Part of a small language model's weights.
Size: 13 layers, MLP 832 SwiGLU.
Architecture: RMSNorm before each block, rotary positions, no biases in attention or MLP, tied embeddings, normalized queries and keys.
Training: a variant of Muon for these matrices, 1361M tokens, 14476 steps.
MLP neurons of a small language model. Each row is named by its layer, matrix (down: output weights) and neuron, and shows model dimensions 32-159. Each number is 128 + 32 x the weight over its row's rms, rounded and kept within 0 to 255. A neuron's up and down rows have the sign that makes its largest values positive.
A block is one neuron, or neurons of one layer that tend to fire together. After each block is what it responds to, as a language model described it from the Wikipedia text at the highest values.

L9.down145 [138 161 132 148 187 100 116 168 145  96 170 158 111 136  80  91 166 133 187 157 104 122 149 158 113 127 155 150 167  98 127 127 104 113 126  93 130 121  60  69 119 125 113 127 151 148 165 122 163 182 119 111 146 112 132  72 105 179 151 144  88 167  67 143 147 186 167 116 168  84 149 152 119 135  90 125 101  97 156 112 148 173 137 147 101 158 156 183 142 126 132 153 108 165 135 148 126 180 140 123 149  91 118 113 155 145  88 165 188  82 138 156 124 118 138 173 118 112 175 137 108 158 112 105 100 116 117 123]
L9.down296 [ 83 149 180 157 109 127  55 188 159 106  78 122 131 107 164 180  74  85 145 142 157 129 114 121 142 107 143 132 125 154 130 158  87 169 163 147 130  87 145 107 139  64  40  64 150 148 140 183 112 134 104 139 134  80 157  76 170  94 124  75 155 107 116 158 229 139 142 120  56 115 123 130 121 135  92 134 134 133  96 120 123 111 132 129 143  77 110 128  74 133 110 165 141 154  63 116  96 111 100 119 149 162 119 151 156 135 165  83 167 165 128 151 148 147 116 103 112 183  64 149 132 183 106 113 111 127  94  96]
L9.down615 [129 122 121 131 187 140 140  94 123 106 159 150  96 205 141 108 124 163 132 120  95 120 109 150 115 119 181 106  87 195 125 130 131 130  93 127 148 100  91 162 149  87 141 134 103 120 129 135 148 137 145 115 137 115 167 164 108  92 105 154 129 178 145 120  95 121 123  87 158  88 153 122 125 129 122  93  83 110 150 104  71 149 135 106 133 122 174  99 131 117 127 132 139 161 106 177 102 115  97 166 166  52 140 176 145 135 101 133  61 157 145 128  96 116  76 132 170  99 101 115  90 120  90 138  91 126 111 120]
L9.down710 [ 77 107  99 148 117 160 154 168 192 109  73 183 147  52 209 106 148 178 160 106 115 102 105 168 124  80 183 153 157  97 129 119  95  94 173 110 106 156 145 164  87 148  80 149 167 141 131 137 157 100 141 183 102 134 140 138 117 218 168 184 113  56 107 112 104 126 127 135 113 124 117 130 165 104 131 132 156 107  70 149 157 158 107 125 143 127 128 165 119  41 130 126 113 138 139 157 126 122 146 148 139 116 154 123  89 151 111 136  84  69 150 123 157 181 134 126 148  86  82 133 132 191 104 130 165 188 103  92]
Description: Definitional "is" in openings. The copula "is" or "was" right after an article's subject in Wikipedia lead sentences, as in "The Coogee Hotel is a…" or "(born 1932) is a…"; weaker on digits and words mid-phrase.

L7.down156 [103 100 127 114 126 171 119 209 119 156 143 132 114  86 127 104  57  93  82 138 136  98 158 158 172 106 173 140  72 121  62 145  61 106 110  73 131  77 102  85  74 134 131 145 138 140 171 156 125 108  83 192 112 150 158  92 117  83 157  70 102 113 168 154 125 131 141 141 139 109 145 181 148 141 171 182  77 160 154 101 113 155 135 158 175  86 111 149 102  97  38 115 164  93  83 126  79 161 137  94  87  90 167 164 183 148 120 152 177 114  87 151 164 131 130  94 106 149 156  83 154 164  71 112  80 207 138 142]
L7.down359 [180 173 149 114 115  76 128 103 112  99 169 111 110 135 171 199  85 108 137 169 127 132 206 152  90 142  95  96  89 126 123 106 134  89 161 141  84 113  94 113 144 176 106 105 171 138 103 118 104 179 125 118 155  94 153 160 157 128 123  46 122 104 148 137 183 116  62 118 149  79  94  62 130 133 118  96 141 142 166 109 147 151 145 137 137 132 118 153  87 186 110 197 150 144 106 188 148 167 127 144  44 152 101 164 105 150  48 111  94 123 198 105 174 118 130 153  77 185 117  60 131  64  90 125  84 171 145 139]
Description: Biographical entry slots. Punctuation or function words just before a person's description in biographies and name lists, e.g. "),"/"," after birth years, "born to", "is a".

L9.down125 [130  59 168 138 174 159 157 112 131 104 163 173  67  74 160 120 107 121 130 122 114 126 133 179 150 128 124 175 143 182 135 162 147 142 107 157 119 128  78  96 144 109 108 127 156 116 143 112 122  91 136 144 118 113 151 115 124 153 170 126 114 129 117 173 149 108  85 159 101 133  97 172 119 134 143 147  83 110 150 121 132 156 167 108  96 172 164 154 151 147 131 214 123 129 169 123  79 167 127 129 156  79 151 156 147 135 130 139 111 160 146 191 163  93 152 138 166  64  41 181 142 130 104 125 138 133 151 170]
L9.down350 [123 166 162  88 193 143 134 147  64 104 110 142 137 116 112 127 116 120  76 128 142 158 104 181 200 111 137  90  69 134 113 146 112 124 131 113 100  90 170  48 126 148 145 143 184  79 111 158 149 131  91 122 123 108 134 144 128 125  82 161 146 168 120 188 104 122 126  89 154 105 157 161 148 171  93 141  81 147 141  90 152 105 151 161 164  63 122 135 180 164 141 105  94 107 157 100 143  88  73  91 109 133  95 118 100 147 149 154  95 119 103 177 200 137 184 144  84 139 153 134 143 129 191 174 114 118 111 149]
L9.down531 [103 134 104 107 102 103 141  94 137 127 159  71 145 118  95 158 169 101 113 124 118 172  82 171 160 108 124 130  64 186 116 186 120 128 124  89 109 122 130  86 171 157  88 123 102  85 110 185 110  93  99 130 104 158  97 105 160  89 144 107 132 127 182 163  91  60 178 159  19 103 117 159 162 116 125  98 135  63 104 154 204 122  97  78  82 162  93 124 161 159  67 182 107 113 104 157 152  79 132 124  98 141 116 188  89 151 145 110 109 178  93 112 105 156 122 152  81  94 125 122 103 127 152 135 104 144 138 162]
L9.down607 [149 147 106 149 124 100  99 161 169  96 158 105 131 155 117 143 156 150 151 123 123 136 157 107 196 122  77  67  91 118 155 200 134 182  52 130 132  99 107  71 144  98 153  73 138 102 104 213  96 117 133  84 109 133 132 141 138 162 154 104 181  68 158 117  67  91 164  94  91 120 140 141  84 145 120  50 133 102 144 129 119 133 115 118 150  93 133  85 114 143 158 153 102 118  95 137 147 123 151 138 100  90 119 132 131 151  84  78 137 102  89 151 165 128 184 158 130 136 112 159 140 140 144 116 153 125 131  50]
Description: Year starts and modals. Fires on the leading 1 or 2 of a year in tables, lists, and date ranges (1990, 2007), and on modals or adverbs before a passive "be", like could, must, shall.

L5.down69 [159  86 138 162 118 115  72 152 121 111 136 139  87 142 142  98  81 147  96  78 137 135 165 182 141 101 152  95 155 129 114 154 130 136 126 157  97  95 145 146 127 157 129 120 114 189 162 120  94  70  78 165 166 118 156 148 108  90 111  93 136 154 169 154  97 128 145 118 193  80 114 151 132 141 136 134 153  94 142 173  47 147 114 113 124  81 145 114 152  96 127  96  66 105  94 135 101 126 113 233 177 141 117  90 138 118  58 187 127  90  92 187 145  68 133 127 105 124 141  96  27 121 171 213 154 123 112 139]
L5.down95 [129 163 104  50 126 140 150 178 165 134 105 175 111 120 139  81 135 146 116 172 141 142 119 123 187 119 127 131  78 151 126  93 166 165 125 115 119 144 104 144  37 160  97 101 168  95 178 176 123 118 122  89 132 100 150 139 168 132 113 136 143 137 156 133 171 112 135 149 116 177 121 135  97  83 139 187 100 187  42 125 131 100 213 153 171  58 151  92 167  93 102 156 167 132  88 105 135  96 114 118 122 103 184  82 152 128 208 165 180  78  95 136 210 141  85 145 163 134 147 144  63 113 116 114 125  72 100  94]
L5.down207 [ 71 151 102 137 111 127 127 129 179 167 109 165 131 141 129  98 177 140 135 184 150 102 117 177 135 150 145  63 106 127 104 108  90 149 103 132 147  93 147 155 110 144  91 137 128 190 107  80 115 126 147 134 120  89 155 111 165 168 119 112 144 134  95  82 173 109 121 159 139 105  92 180 122  91  83 162 123 136 142 170 190  95 176 178 115 135 188 155 136 138  82  74  68 103 118 131  74 139 176 100 149 140 145 125 146 143  87 103 105 169  94 166 130  75 126 147 149 134 165 182 104 111 151 122  89 163  62 105]
L5.down362 [114 108 126 113  94 114 133 134 145  94 128  99  61  66 106 114 134 125 130  76 101 102 121 191 160 160 142 136  83 102 128 130 122  93 139 103  74 192 151 130  83  65 134 137 114 154 209 122  62 136  67 186 116  96 158 155 111 156 102 217  88  52 151 151 147 107 163  91  75  98 184 143  89 151 156 154  72 110 106  95 168 145 104 188 139 146 140 125  94  95 174  93 131 162 135 127 113 137 131 144 169 116 118 111 148 157 174 101 125 160 134  84 161 150  98  48 136 115 148  98 106 113 142 113 132 140  81 127]
L5.down377 [148 198  93   8 117 142 118 172 139  74 162 160 109  87 171 147 145 175 169 113 130 119 111 133 122 169 128 173 101 156 129 139  39 156 182 149 154  98 105 110 159 141 148 133  64 133  73 130 116 107  78 178 191 107 194 196 104 142 139  62 105 129 143 129  87 173 135 135 103 139 125 106 169  79 120  83 144 103 142 171 137 150  81  94 100 173 106 146  96 136 132  42 131 112 127 105 117 105  90 168 131  56 145 141 165 147 148 158  93 175  84 164  75  92 144 131 127  98 110 120 115 132 124 115 178 120 125 102]
L5.down406 [122  69 194 109  76 111 123 172 130 157 176 142 130 102 107 149  99 179 138 165  89 119 136 169 131  76 145 173 133 123 137 131 145  96 117 114 154 101 106 121 163 149  94  68 140 158 179 124  94 133  79 130 147 128 127  85 151 184 143 134  98  67 145 147  69 154 137 113 120 105 105 152 167  93 153 123  73 166 131 115 114 140  79 105 118 145  75 123 189  67 133 167 169  96 147 120 107 133 129  96 161 146 138 128 134 122 114  81 122 101 144 159 135 109 104 214 134 180 156 130  90 128 127 154 135 139 146 162]
L5.down610 [174 148 189  86 104 157 106  94 159 109  53 133 132 110 173 101 109  59 120 102 172 123 102  93 137 182 161 184 150 126 113 119  99 167 126  83 107  93 152 131  74 122 135  72 130 130  51 140 133  97 194 137 170 100 114 100 164 144 121 108 155 113  78 132 115 129 130 130 106 139 177 167 154 106 121 123 113 121 135 134 160 103 108 118 142 129 145  79 123 114 119  97 149  97 156 170  72 143  96 108  99  84 174 158 141 174 155 129 128  83  64 124  65 145 143  98 174  63 103 115  35 164 113 170 120 155 179 180]
L5.down740 [129 140  87 114  89 114 116 123 114 160 153 175 115 131 134  63 102 188 133  88 105 119  62 135 151  66 143 153 156  89 185 125 112  92 135 143 179 204 137 112 159 138 118 135 135 100 120 139 116 174 155 182  91 109 141 183 195 179 148 169 156 121 128 116 137 126 155 146  79 157  50 112  72  96 121 115  80 143 104  86 109 131 143 128 141  48 179  92 111 172 150 164  77 189 152 105  94 144 131  71 109 164 112  56 149  99 123 161 109 158 109 148 156 121  95 123 157 126 176 176  93  95 141 134 162 172 142 174]
Description: Predicate before noun phrase. Verbs and prepositions that introduce an upcoming noun phrase, strongest on "was/is" after a biography's (dates) parenthesis; also "promoted to", "takes on", "appointed as".

L5.down70 [ 86 127 127 107 175 103 116 149 147 159  98 170 140 195 116 119 128 151 125 107 148 100 116 139 160 176 139 166 106  96 127  93 114  95 135 111 101 158  73 140 148 122 141 104 113 121 142  80 181 133 173 104 143 127 140 146 159  81 133 137 138  70 124 138 115 174 133 124  86  95 184 165 158 182 120 103 128 154 143 171 190 141 127 182 124 178 173  91  87 124 114 177 128 122 144 150 157  80 120 111 131  90 130 149  69 116 173 164 117  67 151 109 153 126  95 139  81  96 103 117  92 140 181 128 191 109 167  81]
L5.down85 [155 121 141 111 120 130  72 130 153 121 146  98 168 162 151 108 129 135 147 144 120 106 103 111 129 107 124  94 135 138 127 100 168 143  35 121  93 130 151 178 117 123  61  76 164 148 174 127  73 139 195 164 178 148 148 142 149 101 122  88  94 132 117 106 108 119 107  69 106 142 140 189 135  77  94  77 141 130 149  77 148 107  99 143 101  91  87 128 152 157 124 140 164 144 147 112 138  95  85 145 165 111 177 195 106 172 150 161 157 113 150 152 156 112 107 118 119 169 160 119 132 135 112  99 131  96 165 133]
L5.down159 [ 95 170 138 219 137 133 142 109  87 147 105 116 127 102 138 100 175  83 135  97 148  98  95 148 140 137 126 156 156 192  95 124 166 132 106 146 213  83 161 160  73 151 110 109 103  47 108 110 137 107 142 107 133 120 169 129 103 144 173 131  81 102  81 145 165  91 134 104 138 139 129 111 163 132 163 214  78 143  81 123 153 113 168 143 179  82 132 148  86 168  58  83 167 175 139 130 132 127 150 187  62 138 157 180 182 145 148 110 123 109  90 156 141 162 204 118 147  96  98 189  89 147 133 122 139 129 142 104]
L5.down429 [123 128  73 147  65 119 165 198 108 179 137 107 168 135 171  76 169 117  82  96 104 145 102 140 140 167 173 165 167 114 141 129  93 106 200 148 176 103 126 139 130 101 151  89 182 152 131 105 107 160  96  98 120 153 175  71 137  59 130 137 133 111 157 116  75 151  86 183 115 159 132 177 137  92 177 130  77 133 130 106 117 117 130 142 203 111 137 102 134 148 130 152 103 176 134 168 153 138 105 145  72 161 103 155 173 148 144 158 132  88 122 172 190 128  99 160  95 156  98 131 151 124 183  90 145 169 121 118]
L5.down584 [128 105 146 193  80 144 158  96 103 105 138 114 151 134 142 152 107 101 111  74 144  86 115  83 111 121 162  59 133 106  90  79 111 129 154 113 134  82 125 101 147 189 177 121 124 113 120 104 200 139  87 123  81 123  93 142 144  46 175  83  88 108 132 139 159 178 149  88 113  97  83 166 160 141 122 130 120  84 122  90 119 150 110  87 115 191 195  71 108  84  94 130  72 113 134 147  81 141  95 152  59 123 151 112 174 158 103 133  59 153  87 123 147 107 107  84 120 167 132 113 137 127 197 125 111 113  50 104]
L5.down637 [139 211  88  94 105 197 134 118  97  73 184 156 190 141 128 123 131 144 155 171 174 102 118  51 121 176 120 160 111 158  99 100 106 167 129 101 132 106  64 166  84 137 141 126  87 139 139 106 177 140 160 137 106 109 175  92 162 112 155 114 152 181 162 133 115 166 115 144  98 134 109 168 102 114 151 147 178 108 107 137 144  99 110 139 126 114 131 111 160 130 146 126  94 102 174 108 161 126 131 140 193 168 130 110  89 125 120 134  56 145 128 185 179  91 168 123 181 118 134 135  93 102 177  92 101 121 157 129]
L5.down685 [ 77 161 117 125 100 129 136 146 154  74 143 143 150  94 160 153 133 128 183 157 120 100 119 129  53 137 167  93 162 169 112  81 153 187  67 132 155 122 149 185  97 149  84 167 172 140 122  99 164 135 113 106 120 125 176 134 150 133 136 147 137  92 103 175  80 134 132 198 177 153  71 118 106 103 145  30 107 140 145 148 148  86 151  67 128 154 154 125  99 143  83 149 101  99  69  90 138 192  77 125  95 184 134 148 140 134  91 148  99  86 173 196 121 139 105 140 137 141 125 151 161 180 158 129 163 119 107  98]
L5.down724 [167  83 137 198 105 119 128 119 101  88 115 154 155 134 135 129 154 162 152 100 155  83 148 120  92 148 120  98 121 131 128 127 151 170 134 147 180  91 164 102 128 111  96 143 125 167  90  96 118 119 160 124  80  91 130 134 120 170 157  67 141 116 102 152 121 139 110 102  76 126 109 137 126 119 164 100 155 131 119 160 145 102 127  86 142 131  76 114 126 189 153 177  81 180 131  99 134 145 156  95 180 112 167  65 101  90 104 114 117 139  86  90 121  99 104  99 185  82  54  79 106 100 112 183 103 146 182 131]
Description: Formulaic name and year-range continuations. Predictable next tokens in set phrases: "of" after State, Kingdom or Republic, and digits after an en dash in season spans like 2012–13.

L7.down348 [109 150 128  94 108 132 181 138  82 102 134 117 116 121 189 130 113 110 189 127 174 127 148 124  98 153 141 136 106 173 148 129  88 108 117 132 119 113 142  92 100 153 106 134 189 149 108 138 144 147 138 166 179 135 123  77 108 139 109 182 155 177 165 153 116 181 137 104 114  81 135  79 119 104  82 156 184 118 100 226 157  99 181 101 125 127 163 126 151 122 120 112 101 125 154 161  94 137 138  92 120  37 181 137 118 124 103 138  94  92 130 116 110 116 143 134 109 109 168 152 153  92 105 103 139  67 153 187]
L7.down506 [135  53 153 192 115 115 102 125 133 107 139 141  72 135 138 139 103 149 127 112 108 136 125 118 130 131 146  74 100 167 179 114 113 157 116 117  83 134 102 149  91 207  86 127 146 110 119 138 150  83 112 165 134 104  97  69 135  72 135  42 178 137  78 126 121 111  85 124 124  97 186  82 139 150 130 171  89 144 101 131  95 209 145 110 210 118 146 135 138 139 158 144  63 152 128 181 112 116 108 127 161 160 108  78 139 171 145 138 113 105 127 142 144 101 195 132 170 141  80 147  96 102 153 141 188 129 106 140]
Description: Prepositions after verbs. Prepositions right after a verb or noun, completing phrases of movement, attendance or belonging, such as go to bed, thrown out of, director of.

L7.down275 [156 129  82  98 120 162 101 188 147  80 151  99 102 176  69 190 136 153 177 117 113 136 162 124 121  70 150 135 133 151 159 132  57  79 150 164 179 142  61 135 168 127 125  90 160 103 131 195 195 106 150 111 107 161 184 153 107 168 117 142 162 130  90  54 193 152 111  70 183 123 132 131 118 124 154 154  76 131 101 136 167 128 154 139 113 123 146 115 135 136 181  97 126 123 144 185 173 165 156 168 188  78 150 113 135 100 129 155  79 132 109  98 153 139  97 218 108 108 130 157 121 168 108 110 139 104 131 125]
L7.down367 [159 130 136 128  78 135 112 111 148 147 152 122 123  98 158 132  81 157 168 114  75 199 170 108 116 108 151 138  73 142 176 105 148  78 102 100 172 106 183 170  85 216 168 160 115 109 148 110 147 142 101  96  79 152  93 103 101 121 110 119 132 167 210 107  99 112 203 130 127 146 178 114 106 108 196 147 116 180 148  80  83 106 148 123 143 161 110 153  99 204  97 173 137 105 149 102 128 139  83 103 126  93 121 136 103 124  91 105 142 142 186 149 149 133  94 135 161 172 158  96 169 172 165 116  88 136 165 144]
Description: Year digits after first. The second digit of a four-digit year or season range, as in 2'0'03, 1979–'8'0, 1'9'01, plus some dashes and sentence-initial "Under".

L9.down1 [101  99 101 129 128  93 115 148 114 123 110 139 127  90 143 109 166  74  79 159  86 109  93 126 115 167 115 157 123 113 114 178 143 138 124  75 152  97 173 106 133 118 117  91 138 129 111 178 148 129 192 119 119 178 116 139 155 148 125 181 103 136 132  90 175 129 216 116  66 145 172  44 132 177  92 130 179  85 172 113 181  53 104 156 166 156  25 141 109 102 145 100 157 192 156 106 157 116 170 159 115 139 125 165  81 161  76 125 101 109 114 106  80 130 111 156 117 114 140  97 194 127 173 146 130 102 165 108]
L9.down41 [152 114 158 138 151 112 110 101 151 159  81 159 111 104 119 129  82  93  98 126 144 131 133 166 143 122 143 124 100  94 145 125 131 155 109 134 165 116 137 126 101 145 148 140  86 112  96 124  84 121 167 137 144 185 169 201 128  82 107 132 159 178 136  88 132 101 152 144 162 138  93 145 162 157  75 112 154  63 170 110 109  86 125 157 107 152 135 133 102 116 100 136 148 109  46  93  98 154 173 162 138 137 119 111 144 154 120 191 161  97 135 131 120 175 109 131  77 123 160 119 130  70 112 179 101 102 130  64]
L9.down390 [134 187 139 111 146 147 136  91 101 123 104 155 115 102 113 178 121  97  84 137 124 100 172 160 160 197 124  88 125 131 160 118  92 137 114 106 148 124 137  87 160 170 147 155  88 154 148 122 141 137 167 148  91 165 130 224 126 152 144 117 108 130 124 111 126 116 136 150 133  93 139 120 113 135  65 130 147 171 119 119 138 175 156 183 158 189 148 128 161 114 149 170 149 109 115  79 102 144 100 100  86 125 142 112 177 127  86 180 138 114  91 155 121 134 143 142 113 139 120 126 161 146 137  93 158 173 122 122]
L9.down720 [115 129 128 138 107  94 152  99 125 123  99 125 123 167 115 112 107 135 153  77 130 104 123 140 171 137 125 143 140 110 125  93 148 100 182 134  94 108  94 152 157 106 110 152 182 113 116 141 107 166 119 158  90 166 128 199 114 101  46 131 122 173 122 135 149  96 108 149 110 133 179 158 115  88 115  92 157 125 126  80 131 135 114 120 100 142  89 146 112 143 176 153 100  70 137  96 130 126  79 144 100 142  98 155 205  98 163 129  99 135 159 132 150 125 186 130 148 116 187 113  95 166 214 137 129 105 189 172]
Description: Slot before a person's name. Kinship, title or role nouns and linking words just before a person's name follows, such as his wife, Los Angeles mayor, Daniel Bartlett and.